Part of a small language model's weights: 51.2M parameters.
MLP neurons of a small language model. Each row is named by its layer, matrix (up: input weights) and neuron, and shows model dimensions 144-399. Each number is 128 + 24 x the weight over its row's rms, rounded and kept within 0 to 255. Numbers have three digits each.
After each neuron's rows, "fires on" lists the tokens most often at its 100 highest values on Wikipedia text that the model never trained on.

L4.up172:156104151153138127161133118087106127104116172105131141140148111146151135115120114114098156139108139108132092143114181162102155146108150110128111147102136142138105131113122145110109100151130127124099151116134160135173130115139177084142133129115139147125115117131142056115117138151113109110159129136136142144123158117154155145156119120109134130146142149078152159138128143173106150118155140146136139150118122146081115163176172152125133113123107134148162164100140132143114083086126174138135107139145117133122089136159155107096093110077114139133129204137110129161123151125115153106101128105146123156124117135100102168156143152152157144164123121093113149166124099121124130086131138163114126124106117104083153111110085142107132190142124170117135137114135136125097137128142117
fires on: ",", "y,", "e,", "es,"

L4.up497:145139101108130173118133160091108153105144130126144123128117098145126114110101142142084129139144130141109127123096060152159152150123150093114130163133140125092152133142105118070122126108131126195152114110104070171111134079134101126144168164122105089131103141146116095140094163158096129134118168117081129126115102142129147143155136124146126122160124169148127128079115110162102109118119141117082146107103102122134171153115159127134135112120132109127097104130096127116114132166120113094145125127121183084130121152100098088075142114133172117169134133094151142104076104123140123111114167158121090126148111139103166092142135100124139062133092152162159131112108163140129115151083147145155147116126144111140160127110138108154160129092110105150160098139092121146129092092122110
fires on: " |"

L4.up1569:114142139106120158122149148152108096160119141146118101137116156102159164166141132105131122133132119137115108121123137119124145089139127135137123116142148128116095166112123171112144105134069101132118123101100122133111133122123110109141114105148127119135183157147123113133108158122141113120112135121088089119110159116160137135098128109117124168142126164103108133101130136077126134133137115106133112123105139147123112129156101139157103108164120138174162168138107133146098118128155124136109106132127107104179182139127092107095152135113080121133109151073121188130111107116153115099138139144144154121081142113127155138108140137125104112121167103125127175126090143115127120142115086132149119113070140112192129158119119083146107153135141133136140114148146107137093114081092154
fires on: " of", " |"

L4.up1173:136165089145094128072134152086117118092132116130117101134106118114166115114144155101110155145123128141108149123069079092105155110108111079161117141109158143137111129175070141112122126139109110116138113130124137113118147158076111091149124112130128138142120162132124045093181146092124145144130094129084140159146091103138149165102111114121133166158100144128141163159118091153116143167109107123198111106128122131119173139106136120153156141127108066118141167134092143142094143141100118127118084140119127145140123108102116148116153136149131120139091125083181141128110111131134126089110135118142167126092135102108132122065137154173087130139100161096160126137153112110140144156092137124133164114137120122096160117132130118168150187120131125154151136135077151141123161116139110
fires on: " |"

L4.up1938:159113182100145101139128085147092177132144170090122117103098106148085126129137107179171150107114106131119146103134209126103058131123093109131143080152122114156148134130142062141094120129113106092108107138093127142163132102125131134128113111182097123125145133121122151157150167094123089097122133126118136138129127071132143088116192109106116116138161115130112104121141200101141172117131165122135153152115123123161101123110127161176135134118146171140143103129122086123150110131148139146156129127176144141178165123138123126151113111102128139122111167130117121123132111082064141143093065139171130121142154153117143109111136120113097139094125126100166162118104120142137086124127128140121154129100101116111132133136108072115153170138132150107164091131127126117115120106094140
fires on: " |", " /", ";", " the"

L4.up2024:120141147136160095110143087142164070116091096132081093126142118161118134121151135129141191115111140130142130115108136080147091129168127136157124145146134116143111142105149137154132139155122119080111182087137140125122140144156124113130154137128178117159131103162117091098135119152168147149149097132138090137096144092146072153167147111122127172157103136101162120156118124164143129109147132115123140148091139136113120159102133072145126108125101147119152149114090150157130113139117137141123109158171126110100093098135089133176144105124132121133130115136083173146122147097133144125173121128155188137129099111135115103159142120085125129137126142166160099127128129126077118092107140164142127118147109133063113144114101160114148160107100136155147104152105128135134102126157139
fires on: ",", "s,", "e,", " series,", "y,"

L4.up2437:105110154164164123144116192151118136120139099132127103106099120085110151139121115143117069138122159070143119137123125138116117116143165119148139125134127140135170111124131157124075137146070128143141194152131144144111130106111131128102125144121103127157114131119096089100111116147084113142169162132126149139128151133132131144158069120134136119130131163161103158122103115123129078122147147132142103177141118158083128123129104117165089151111173123143097149125128131152124102112116128117113130136141121165146166137125141154148114110118129112122138151131147166110139131166101125116152188132145095128122104138075156102089175117140135108121106163119128154152070114104121122126116147083133151130125145126141129147120102107095109158156156105168149162157102151095128152126102125
fires on: "os", "s", "is", "'", "s.", "es"

L4.up2118:105140147110132086153083116130123100102135121139161154104097164149129133124080132141118148107088100125143144148090156125116124142128113107128121152130148160118137102125119113130116137096077098107127106136141111157135095150114153136139135111088121090095133100074132130126135110105111162117148148129207101103113126114134115072120101131129140146139111119144135143142092167086130067165132165165083133153150139127129123114129118173127122133171098141117138116127147111128088111137130125131187096128145154158116165131154141147147123145162148156125100105089116099119151194129147148105139121139115165156149140167113118132173148126141117079081134136125148163128106174170118117141106128118107114166100128103132149117081113130116152093156141145094120147145126101147121095151094149
fires on: " and", " made", " built", " released", "/"

L4.up2342:136144147066094139113128159172138133137135139137114125118123113169133132133158113102106105152155131101153138106147120096139140177123128135127131108132110176114164137083104112135150107110140075136167146129107106164142089151103115148110152155109150127147130104122126108087126113115116085091127132130154139197099130131149142160122152102125121130108086085191109146157114112070127126118171146124131145122174134108150132127137117135159136145153090130152123125167188159105122060129134168094152119107145103119145148147138128153064165122154104109113128122136113104099119138116094148164074112130130117095129162149122146135121099135150104133134176117102122137106146161124160141129112138142108076141115077114163126136114096116104122162140131147128128173100126122094080151175138160
fires on: " and", " in", " K", " D", " –", "uck"

L4.up609:105172098161131115130142112175102158151154154140174130207125156067135131105126095116145110075108119104118117158083142121152123136140121095131140160103116146102181176153119128144125164136115122171135091134137128133181146122128131111160128120115139104129098107133135131134108107115121131123127116123126131116108150131116166078107163153155129168100141138117107154100123168073130118124077137151155120110112165167163108137104160140144139150108108112115148119116197105163095131148137163114159099146109172154096128141117070134131118130118146153146136143130087148104094146114112112127157145139198182103135113126155164111108111119148153095142128118133118130144109141102105148124114125122135117106101147148122121132145065114118158097151120072121146115162127120108143120109119131
fires on: " is", "\n", " was", "ud", " second"

L4.up970:125149119120115159175129140143145135136117109129103134108122128104082118154118142095112149153138119140110096131175105092128084120144125109149165150162149169160107159155085145089162103138095121163112137098103144163139129116137133125200149110121100131116118131113134115116145114107129091111107092107122125122111133108103163142110124116120136131140126125133177137086110182111073152096160150101133114109131082135119085087103122114129102125119144092157204122142141117132117140135147118132151143107137114138137103130119122150090136110145119110119116121135142125100143150122136113184203155120184097125161137153125176121117158098085119060142106123122149121083132123085134110140133151107105120097113134147132140120158126148130127141117153145126126117130109121141124110101102113
fires on: " as", " to", "s", "as", " of"

L4.up1734:116123124192053122091148136128129127132101176142168127149112145151147131144105130135130133107134124100146146141100131158144162105135117150166141121143147096123164115160111091118116139125133147132154132087090106181118094133124141144085140162111116163137096137107082094130067109116101114115119140142144144150147168140138165163153134108123114164149119108145160102182084100092105141102139117119146114117152131150133187107167147086143128127119136141119121148124067130131082088122170144105141096106127158099118129102067107127134143114125108128121134116160144159124094102107117137102107110144156108122164173113118169150145127085116100152151161111138120133137126163123145144118107137099155141158122148111125126137146117136160126125149055143162137185092176148131147170139147147
fires on: " |", " –", ":", " as", " and", "\n"

L4.up1229:113088146174070189114138151116089109135121107142155122157131163148135114136123096096141167097140146182120095114134144110071095124125132090136123154136128132187141097137148126185098153105119112128122136115091127173129122127152124144157136111108138111125122125127112137130152132155154114102160142127140132115102128133116102120126108166141126125124111134161143138106123062130083134128128138176170161119123148145144106144117108157165105128138160124184152165115109126163116141131108114120126113127158099126144107121100088115137115087121109143138096139098096123163131138105108094183160104090128138131153169134124172162171179100091143111120116153183071125149094154090163141081154120150102139130168109126088162149140132155114104147156082090163152085089139104130149103130135091
fires on: " |", "\n", ",", " -", "e,"

L4.up98:136167131116104114132086073146125146098119112138113150096121127145118154159113125157135142123140097141149175102119096148131136135100158125198141172110179132115118063150091144153076116142146137127191152138112145123153154167090138118133124155123139127102108113135087164086104127126112114088120119124114137084164122133100102164127140138103149120131157087135149145113106104142163114143114132100107106136138122135142130127094116166114142135147115132106163115140108139160137123107090122077132126079124144122191133076107113118133143140189146116122160108137129108129166106153142143133059093156124118098109122058120158149137128103152136058116128125123131143092080121138128149155154128118154136096105127091130112167100156134164166153125098117132182084141078100135102071113143118
fires on: " |", "\n", "1", "3"

L4.up1010:106149098144088156114166130149107112147114132147147154129134114143163150171118112100122128123123144112111131106113100143183135114170162143148081143162147105126152140131130144122120099174151143110088112121151065113160111127087080084104158146154107126139157135103125149140123148119184144138089158096128135109122073116115155139148179133119052101127134141148095151143141127136150139122145159140120151118144146157131111088116115084085141140099157132120102132162159117110147152093151105157155135120113105142138069119126149107119135129123109140109124089149116126113108138170139104123138162172109154112196142151158131127132100154118112123121120103126129156144137098141075073133116137172107086113144109128170112123108111121128097161099106134137126092104112134092121134122098120
fires on: "\n", "-", "8", "19", "9"

L4.up1792:132157161122066149111130144122130165160090099116099048118111115134128135063097136152119127136084144140106129116108125125153137103144110100150145127161146139142142150155129127056115178122141129132121108093110078138123161136110126202128169118140117108144135111101141109103136180101133143154179186127109166159143175084174138176143144121099101103151112114144167128126124122107127151155124108149122104084060117119149149079115109124134146118092121125114120116153151130137137123105143119167104126148125156115137117136126139139137126110154139156126096106122135144073113139152130141113150167128084113137176135122174121148138084150122107142172084125088156141118140123154122149134108134098096132140131159103139118139133127152148126153153092140126155131091169105078149110091141130
fires on: " |", " and"

L4.up44:163111105155120105174103118136122127129126117108112127131147126169103108161084143164124164143113124127113180137125142091067143105137100180123147140183139146099151156118127112135132133103140153126079152139137128165193105151149117102157128118159148130135134106127133134118128135137105167102140126166141138113109133096146123145110149105126198121066129115058119119185084179117118125134104143156128127140148147099110123096152123119127146128160091120096142093126126102129138136127113136150166139128157094119122135159155139141152136108140127119122144106181127169153130156110113109122129096180140130143167108144150116098127127145082128136096141146150102183155099084117126123114146125140087166127108110084134115135120129146106142129106116131129152078171132124116131120102114102
fires on: " |", "os", " al"

L4.up289:120150076103114144111129119085131166139157112161108171111147106113147171149127116110088118116154093105123120097145113123127121098082116115138105117167090147084167175128126145147122132119116129155107108155107144120182124169124128164123135104155080112143103114163115091116104109129125147104145097120122125130141100116119147113161146138130112141158145100153140137149132115108123148181134104089096136138126124161130144122085166141115175092096133059104162155141103161124117087130135095185132152153124125132131094135131183112155107127155094123153097100081118110100137139103117124110159136145111133131177081133108121116125149119128138135156142134113114139128125134150096146130132119103133130127125148134136157107142146154115130158136124119114104145142115150092100090122121127
fires on: " |", " —", " "

L4.up93:105141119094174078138121140087111157178113092135101098170121125118101125126102156123140100139104102142132121093099152111132125115121154087149133154143096120114128162147106147085099131101145165139130127121128149154141114092172121140125149116118128101167143135115168131080122123136134092113133096135108149119120119182113096112145156137089129135118184145154121136133065148132138098123194118104107083147106103099118155185133119143151144124114169124122127157126163128129133148127134124143138121109157136167140149108115111134146120133121109109138173132140085101133155094137091146151112120129075135133116137150074126139164129136113157114092091157134124140092135083130147139130174127147190144142140131127132115162142122135110132111119124129121125156122126140122138134125123136
fires on: " |", " 9", " 4", " 5", " 6"

L4.up702:127093129105096085142137142168056118126122106151184116131109103126109115107080133166144108140084118158108120121145095122136136142135107107090098137153166105108136143101151145110119154108113117135148150153115120162156081118102116112087127121160118108113122132096115172095123115079133124094127123136147149158119144048129178112099118126132117101190107105135129107118121128109094161135110145139130148129119120127110145133127137099129089103102105117110099158106124089101105162162139115147077112140096140113088122143120132153126159146128148123122161099165120095096122126103102094107084133110095109098130140112134132106106109145107148088150115102164114138158117117155111127171162147140170171153165168128140077098126081120130111130145111131130133126092134132099119163173128146
fires on: "\n", " |", " and", " was"

L4.up1825:113111091120134155131111120136052149153108083125105141091121113099184148163091183155108169163131108151115138155121188097150160102149120147108153126122130136157106135116130094119118130133119123143176178147155152083155130133087138133130129145130162113135086140161142174118116128068139144130122088103115099097087113150118088137131137108150118132136108129117125132124179141147110109096124094151139104135138180126104141104082122113109149087174122134130165077093123110110144145142140128128137125148150109127113130131090111139088105163107090109149181064113156126125089151152142174143153158132127124119153179114139120132122169136128136088139113105146111160176118127130167114106127154104130165098124144081147130146132065110130110103123102134114142099099119149152150153104103147
fires on: " 0;", " in", " 1;", " +", " |"

L4.up204:192161214152164107080128083100150150122123150126124132139136109099153149124121105113109149175147050083175164072105128101126113131135151090154130150120128132107152134131109183107129126081179087142138175110137159128129150103144124098130119135120126110152152130140173135153132116130113111064141166170116156134145117119137130141113130104152139158138086116167118159116122127153100118123127153140122114144130135101080137138144159143122127176160079089109150127121096122140148128106121176117142098128129158088161141108109129068101117106123127141104124152135150130094147116092138146148124136146132110131117112124101133153050084115105131125163162126139158130149105144124076121152103154159119127137181123125132126154124141118145104144079126183123149087162115151072114123105108118
fires on: " |", "ven", "end"

L4.up1098:162150127160096107124104125113103123170136142137151107084160074148097099133089121085117104146152129142119129151102102106159146095143151111122112119122136104109155140095126148078175151124123081142136107130105114130092112141082096137133125132138137120124098143100137116096131128126133115144098130135143124141104154132138124166112078096111102161111121141138138124120132110153093105117143139075164120102131134149141170121148097156106141073054138177107142132124090156120140170159121099126173164126109134120161150091115161160128138135168134130150172149128117133154164111065133148105127124159130120112153075127114160139108104114113091135101112137136138128164113126140127106135128176111195156138162146125141114112143149112141091135165130130131123118135077139112152103149135156
fires on: " and", " as", " (M", "s,", ","

L4.up2316:116213106147108138129171162170115109150137142096120131115175161096128138161113113137101125168141093086114127112153101101091126113125071111069158120115177129109157141094098138136162150174088126116121152128153126091135163141105146120110114129109151123129135120116138110142162114138134105106128168137129125134121125051125131167106136142115130146111154130134128117139130143152101161135095086137128153135145159171158131086118133090136070125158139154153099087137134133135073162123118144133139122079131085105140101121172161127082145113102111099158154144108136174125120164151139164099186148136142137127177120089113116094114147140093094083083130131094147131141175141117121166141114108120141104151096134133156124101101097134108151121160078127127132164134134147150121120130128149
fires on: " to", " |", " of", " -", "\n"

L4.up1809:140125138170164126120118136103107143138106123114126127174150115161149113138150148113125146120155136110125160125113075116122134115103115114147139119144135120127163106141124136144120101131104143088137114109137124114167158114182139100121124120098130110117128160120131127150117141139121092158111126150172114154122137135143136064167117162101122107098132126142139106131128120092215109130120160134183123181133186135148108094126107129150174112099100158138146138131142147145107120103118138089124131103134132149105104143129134190110162155072121112175086160198127137117076090161160097120112138109129144095142114170138131108178149117122164129145120120131140140110119114124154143130137117121138134150113131138149102143177065120160148116108098105156141118123119153134144125157130099
fires on: "\n", "s,", "es,"

L4.up2151:072132155111144142113135122111134116136144140141094144145106119152085153107152120096122152144115087087117155124158115117133122124121133139137152136102134100097166101118121163109097111126126122115110106128127094132163140137120113122156115130159159117126136136135112154094084119169107123141150121120130107077141088135137088130138151130135129117164150135149138160101112105157137154120108112136150090126099107131101156134109134128106133129126161077115099142107137106116154149111148151143138110110129097143066141145123166163095139125118112112135177176150133096124143139114146102124128116108124137146173131064072124132146125152118140133125096140165118154124125129152136130118120130106118154113133145171133137185168088113198100177104134168160173135148058118091146128141153091
fires on: " |", " "

L4.up1926:045078147136133130109123116075121113160136146126108116099112161143126140173148141119157141144180123137176163124149152104098134081091143139135106138122166139166111137148094103133137094135134084110102138120114106137154123126140154141119158083121094152115150118105138107136132140125114172141159138144112121126153113098118120108115197120126107178153133105134136091079150081146115122132116121146134120149157102124102134141129160119100141124088137124130123114098091129116143086116130140126156134114112088137142158124115141089145153091107148149135104086086128149125142127152103122071139120071135132094112070130088101148146134101161141192154136148119133132172127126177138127147144120122144156109117148118119125085106171135108122155136110207133164100141069128157136116116136151
fires on: " |", " General", "ro"

L4.up1086:080143119075099144102183139142057129155119105177117132184155104171109135152142175137118127165130094130107099145112157162085133163121114125133119113169123152164116168144133116172181137132093113088180152145131081135163144100101147121101126098067144108155121135161120099115135140128118130113178127161160132116118171124125118161148132155117144126152102115161129127150111113127089131161139151097205141099141200148077148120109155145169115130149119123123126119117113144122104125106108086107109109134118088119132132109133124148120126095143132119103129118192111116130139177158166109091128170160109148161137131156131129122131149135168162122117066147164085120101118150137183125078107166117150135076118092110121110131148114121099132111119106130127168121101090161111140137102141121
fires on: ",", "e,", "s,"

L4.up1961:155124118101132151144134118060134127127170115125134141142080154105128107084143144103135134119130134136105153109114095103095137139154171136128111112138160085124107168136101139125101117149136188082132090120171152094092112112149113147111109122094118091129140138093105140122107135112102124130076125136156093160129139133126104132112106109127109118121097157124132113111172162094091129114148151132139151101092114128094134148118130113143152127175122177133129198143166093154121110131130138138150121123101093098126116113121092156099112108133131084136093143123126144110149120146156165154102104133130138120159169133103138130119114129142160149142126091092164134083145155162133119095122144116135108132126107159139120119095138115124154133125150129123157125098144143151122101110121130
fires on: "\"", ".", "”", ".\"", ")"

L4.up741:093128101127124108101123150147164112152124125112123155155145090145155154137128098073113134114128136147119125137183144138132133134133126128132111171135141122104139153106129135071120133145170149136112157157107078107128141162098112091141172118128129110110139132081114139127141155064159184139093114087073134124165089098173116122101139159110110137159135106145113152117142083118142134103113119129156171136102152100119160135137171132123139119129127086144116120085124169123123159103104151128133106148137136128128096114132133115111155108137147131126130131106100104125127165112168115130142136155117151141147104131115143109116146163140136086139121149072080125140128151102136112140178144115130121103130125112117129099134184115146135164135104134157123132148117134178137126147144052
fires on: " |"

L4.up1992:128109145135175130118147138103163131065121147148169109160123125094135125119142146143109143148104150096125148114143132132117144147150111111131159104149115076153089145095098157115092146136101117103139149106139120182102103127161126138089133136164120158181061111113153077087159169141104137106113117107106120102137141115064127089126107116105154120192090130100144154114137074105145163113095127106166121133145123137136124130134144080144139127094148089151106138123118107086134098112162161147152158161134149132126139130137153164163087162174158144151136190097175169138094136107111136120095120124131106118130101140159171124136167084173144118113129118107128153144103122148131131119122157086149133118108127123101140128104099140185122186136139083124138122181093176144136149127135140
fires on: ",", "e,", "er,", "y,", "or,", "a,"

L4.up2372:100116124140132134164118127089140110131134163133156124112110162138113126158095130129168106107087149089132110109156130135120134190107059127104120128146112133105098142088131097095111130143129129084121110132133171109139121122120139117122124174138122105113102187123140139128124162134110111053136156107167115119125149126172140142184148128186126173127153141150114121133116139084136119170127125148139171119052147121138122103128139116140162104161110115132185128149148119147138148141085161119177152130134157097083126117143123148098117118113121145130125132126124134122109142142113106142104127100115120119123143118092129125091112144144155148127123092126151107156103128100146106135096171150115117188155156118133152082081121111111179090137141121118142130126111121131111121166078106
fires on: " and", " Minister", "–"

L4.up2188:138115139141126126189171147084139134113141140150112101149118145122121126104140122125119150101116113144128139082148136092105073139202160100136104139135102207188105176174161083104111161216152136141103140138120165113141102138140125117103095117135093137102116162145127081164129170151139098130110120128121158123096115151131126123152121132155096125119117137096116162111167131133121166096140086134133103144091200120128121133138097135126154154090109111160103144082149167135139114141190122115139137170145117125128085140121139157123162112144150133121149129131133126136112153112117114133107155140096136120157096153162149135168124105134103096166090157125125148102081106112150100071144102161129111123141109090108161164144158144101119139109086088161165130101093104126124139123134083
fires on: ",", "\n", " and", "R", "s,"

L4.up2545:148148122137145155167139142113141105135103124109133126100127102150109141100110164130134135092109135158114153119098126151176108138141067105173122127110067141140159131137117112108140143099150139101119141147161086098121113125130125096148133116122114168149087108129111172153099157146106185098143130148119128126138142168158166111132162157114148112129138117126145138141142125134098126144151164124153136133174132114159090143137085094140120158122098114093146152111128156113126145123161125114121126137151146139105133109133100107104126128130077093128115173093152133149163160136089135146138165121091105115125119125166121141134098145128114094123088111092109069101108138115112128124142119146120070143105106156098121090148097142110158138171126121126164105151131089091161128120154114
fires on: "D", "d", " \"D", "==D", "===D", " d"

L4.up792:104094105101061120108077175132108111145123132115126111131103148140123124149131107147109071144116137090099161128091120100089154138122118138116090134156145123124144123123111139137132135130088124128159103166183117106109143148119122115121142143169162094153100085136118163176106126114080120112105127119118124154151115109193149160143102111124066091122127069111099110138140079173089142095141124132130181144124096082145160160116170124137138053119126122139132110120144117089130118094118124090083143113111051149088143125136147132097161131087118096151160093113096137106122143147163136146106107128088111118141120130111134119129118152111123119065134112120167135142129128142137122172135123128143150098129111144143143107090099124146099114130097102123165115131108152145120109138141093
fires on: "\"", "-", " of", "BA", " |", ";"

L4.up1604:188154143125138118075135114138079107178101127134144123122123134153118137152136169087148130144126072139173120140102128138147117159145132095145113147118188125167126153152162102124154133100138141132149158129097124104086133125178117123089130138127136095115139142111087151127139162158143127149149128100131131117084113119166140103087212103156104170111123103123103112121128117140075091086146143165087198152131132136099143119125110113095111145100153135124129122125076114169163112136113111133078111113186135120122153096112118097159134137144111077167160118119109149097157133095154161110082172150118153125081129089122148098092149107113137172141129103115091142121140131163146111145164127107176142148101100105119130145161083094127129145120111123127142104100110137126136148128102179
fires on: " of", " to", " |", "-"

L4.up2379:136122136103169129168135132127118092127112125174089175142116112127155104104135130126133091172113146154107133114110109134153118115115142122130179144127144136143135111090129121143096170167118174135119115101131160138151108100157092160134134101128106125092126107145147095152135124131105139105122127119100065086082133164127097119118163133096137133119088135130097140148098168138103104110112138138169122121110132117099112087064116143120146179125108121168133195123110169146122119139167129164095114135126144137139089132142160144166111104119141155147090148075129145156143126125098088131114126065166102106135117127121117134098109136097146171129136115157092139091132124132096146068157140108084155132146116116182107144096113141175105101168136128131160119122099111125122111140137141
fires on: "\"", ".", " also", " Despite", " born", ".\""

L4.up128:128116139080180135147178131108156124152120149127129124116115146110158100111099120158141112071173072106147143120160074180144131117150079096122120125138141123103148166125098112141146090109146118117129133155137115114110096132110102078094101128138124108143123133097118130131112163145123144148108104139123136135125100118095085131070134132116100118166122132154122082133175124143123111067107130177120163141180142114126132098124148157118089135138141107142136139133125093142143125086131105136139098174142149098128135096118169132112168122047179142072180124147095157123112129118158112140078133079110113125135102162149154145146124154186105131126106122115128145134115150114106093135151075150119081150080083113134135088156129081190111097112153127103110134115098148151116131183126159
fires on: "-", "\n", " (", "—", "i-"

L4.up1874:141108100050141145151125129136136149136146104167118167126120141076116127108146147153127132124151104123117143151107177109115126108161122113114092116108076121156091160134116140144098108120101122117096087131079107090113136117118144098117110116125117119144122099150133132128134133136101109142124146147127120105109130151088109121093123180119117157129106134139147121117088125111105113123138124105116131062116105098095142143135144129134149114146087137116134126099177109128101139130160134116072130125140089090137095111105110149135101127135114133138146138061131157153070132139137136140149135122129135123138137161135192129136191100150149171126186104115104088096160121139125092126121131124137130129122143122118093088146106120138119170131101164138170138118116138074159119119146145
fires on: " |", " in", " at", " on", " through", " —"

L4.up896:150133155156115147095089164066133124185128144126101134098126155106139124139107140158119134134120127132167107119122101147068090126118148090159143156145161095125156150160140130145151161136114138103167118060086132123146131165094121091128136156137127149122126163109111123143107149144148126086106129140193123145110121121172143131133168142134157146125115101106061093103111119152179149173085138118167147165117128110149128113117132114147167132134115120176136101110076120132114111137136090155160146134122179128147148125127133119115166123131156117119113151157171142128113117182148176145100118097108129134104155139124183152095109106119119122120081124127128133111126088115113131103151154161097153191113135103084140145125111142194113169091095081120136106093123147121082125129155104
fires on: " |", " ", " and"

L4.up1969:105090121108127148113126132154114122110135165120104127133137115103121112124102141128105098102146116147132129139154155066109157134131152150139134093145124153137116140134103128143135116118072154109125140164127115145103132133086095087161144148148100109127156108121099149075120115134130148104144152164138104084139137089133152164104104088163157108134129115098154115103114151172092102156137144148121102125131110139143136165151122143081144201136127050138132144126096142132094143103090054128126106135127091108098113114115063128137129120094121128087156104189173129083150100129113137132113094131116141118127128076150134143098161129129121135111142103138130138124088101113138142112118127107109150100119149126126128150089168124141150130090139119138120125098130115136122099111100137
fires on: " |", " of"

L4.up188:108091141140081164124114173148134126077078134089129139157147121097147115171143126120130173167144126146083120108151124106144127122120064121081178158134164133152138075126082110121142135123138165145122111107163111119138144136147138113123093129122146141129116147112111111167118158121171129144091116119138120145119161106132115078137102128075139152138111131123131127117125129107117127167154128151141136156138133090114124122131120143114102059127127159132137127118101112092096149162185155140113154160103121117106093132105160120143159107124115146146165115139168140137137119191129143112186172119194118100126176142107118161075147180119126118123093102118153130099083101148146133113155124111168102111179135139139099168103159137156129143127108115178174143141090071118117098114125088
fires on: " of", "s", "at", ";", "s,"

L4.up1941:102133083101125117117088154081135135163146120157112169145079086146133093171125162122122152143097119132114147081136128076094151091167141089105128150189152150122089088147083125157131112141110132089086106125131124087173138114146109096114136114144133128105131141136111106124121132136121077177087120126132147100123103133115144123119149105149130101150126135110152138125100130145095096128108131109089122112139142121121140140117127132150125146115141143142138140135111117105093108140104111143129118142126113172119080170154143161114108098092111139107145118123125112163158118085142115127082157110155121107102145121125119132129080141128167137146130116101095109145141131138112164151137150102109081133153148098134132139116113125146132150070094167180144163155142117115147095176101143
fires on: " |", " 0", " of", " with", " by"

L4.up565:123131113130146110135075135101147142144139122135069119128067111130117125121092142148109120122141152081133200146111161139133099148161137150155149151163100131087138174120107126132154144160113118144131101155134111080162147148118134110120125099138117082165118073123091099171121079142128141153143144128175172154161173130172132160118138105167118142095116108140107121133145145112137139123095110102103142072110130144157147131116105124140135163101120132122149118100077174146151124115117134121165086168155159137123127135098155074129117144172141112107117163137145131137140135136139126130143101112080143143157110088089136131122115158131159103159137117102152129151150123133105184222138129080098110106123120108159141128163128114114123096113121155148134128186125184119107135127121122
fires on: " |", " as", " by", ","

L4.up622:147149110106167093170132131132136151132138125119129129116113140124102150135118126105135168147167144131136140107138108115126139195130117134122150122164077120142102164118134123121134115112150165092131143143120158148176086122138173160145064096150116119156135129119160134131082109130084108125131144143133124109091131110108141112158132132145110124135142133132082128149116129153116160137140151185100135107179179147134144124138119121168090149103138124103148115096168139182174109147104084105116157130131099140111137134121140131139148142128134148144116132151105112123099091129143100115148150157125123170091126131129148109138092143116109130098125146122142126179113128115080120103107154144119111080136113096127132119098136102155101110088127173171115141132146136135146086098090134
fires on: " an", " million", " |"

L4.up778:115125119140142144155159108101128105153111186159142084102138171125128195148129113105087086125130120141113107142133092144141135183135045150098137129136149159129134132126163139121128112163120136127157156158081109126110120147086102148117119131132126073145136163148114126191149156101099121135126147139127098144097118131136146130138127065138127157087099108105120117102125123041156189139139108096146114153142122127129100166145152087194128125156132139160115130116119158126134124129175112122161115144132103119131107095126142140108126147132117102137124137128112149157139166150120101098124098111138121157135124160129123123141138132132142128107133113155136114177153149150121120096097137116119108158130121152168115128087095120061123117142141092128121125112092141156153146080149121
fires on: " as", ",", " was", " and", " became"

L4.up589:141120142106171116111161120166144139134112098113174101102129100106075140116096148166115091114163175151154125155113143150130129087128176114136163138131133127109127125137098207074148134182151110132156130173125107136155137138122075123107115072136133160131102130113122099110128097147134131138138123120107125132130142132088127124161165117144107142145141147130082149138150091160115120161119121107115128150139133149126123098094144149115152130173163108144152152117094099160166114156119131102122121091134140118141094079166098147123088083138075150161167138136131107146112145086135085123099121134115092122111105146124152112136136138129176146149139166085129122183133143154102156117147078105122075128154110114131117134131111135136125140162165105158145117154110146116119146137132122
fires on: "s", "c", "er", "is", "l", "ch"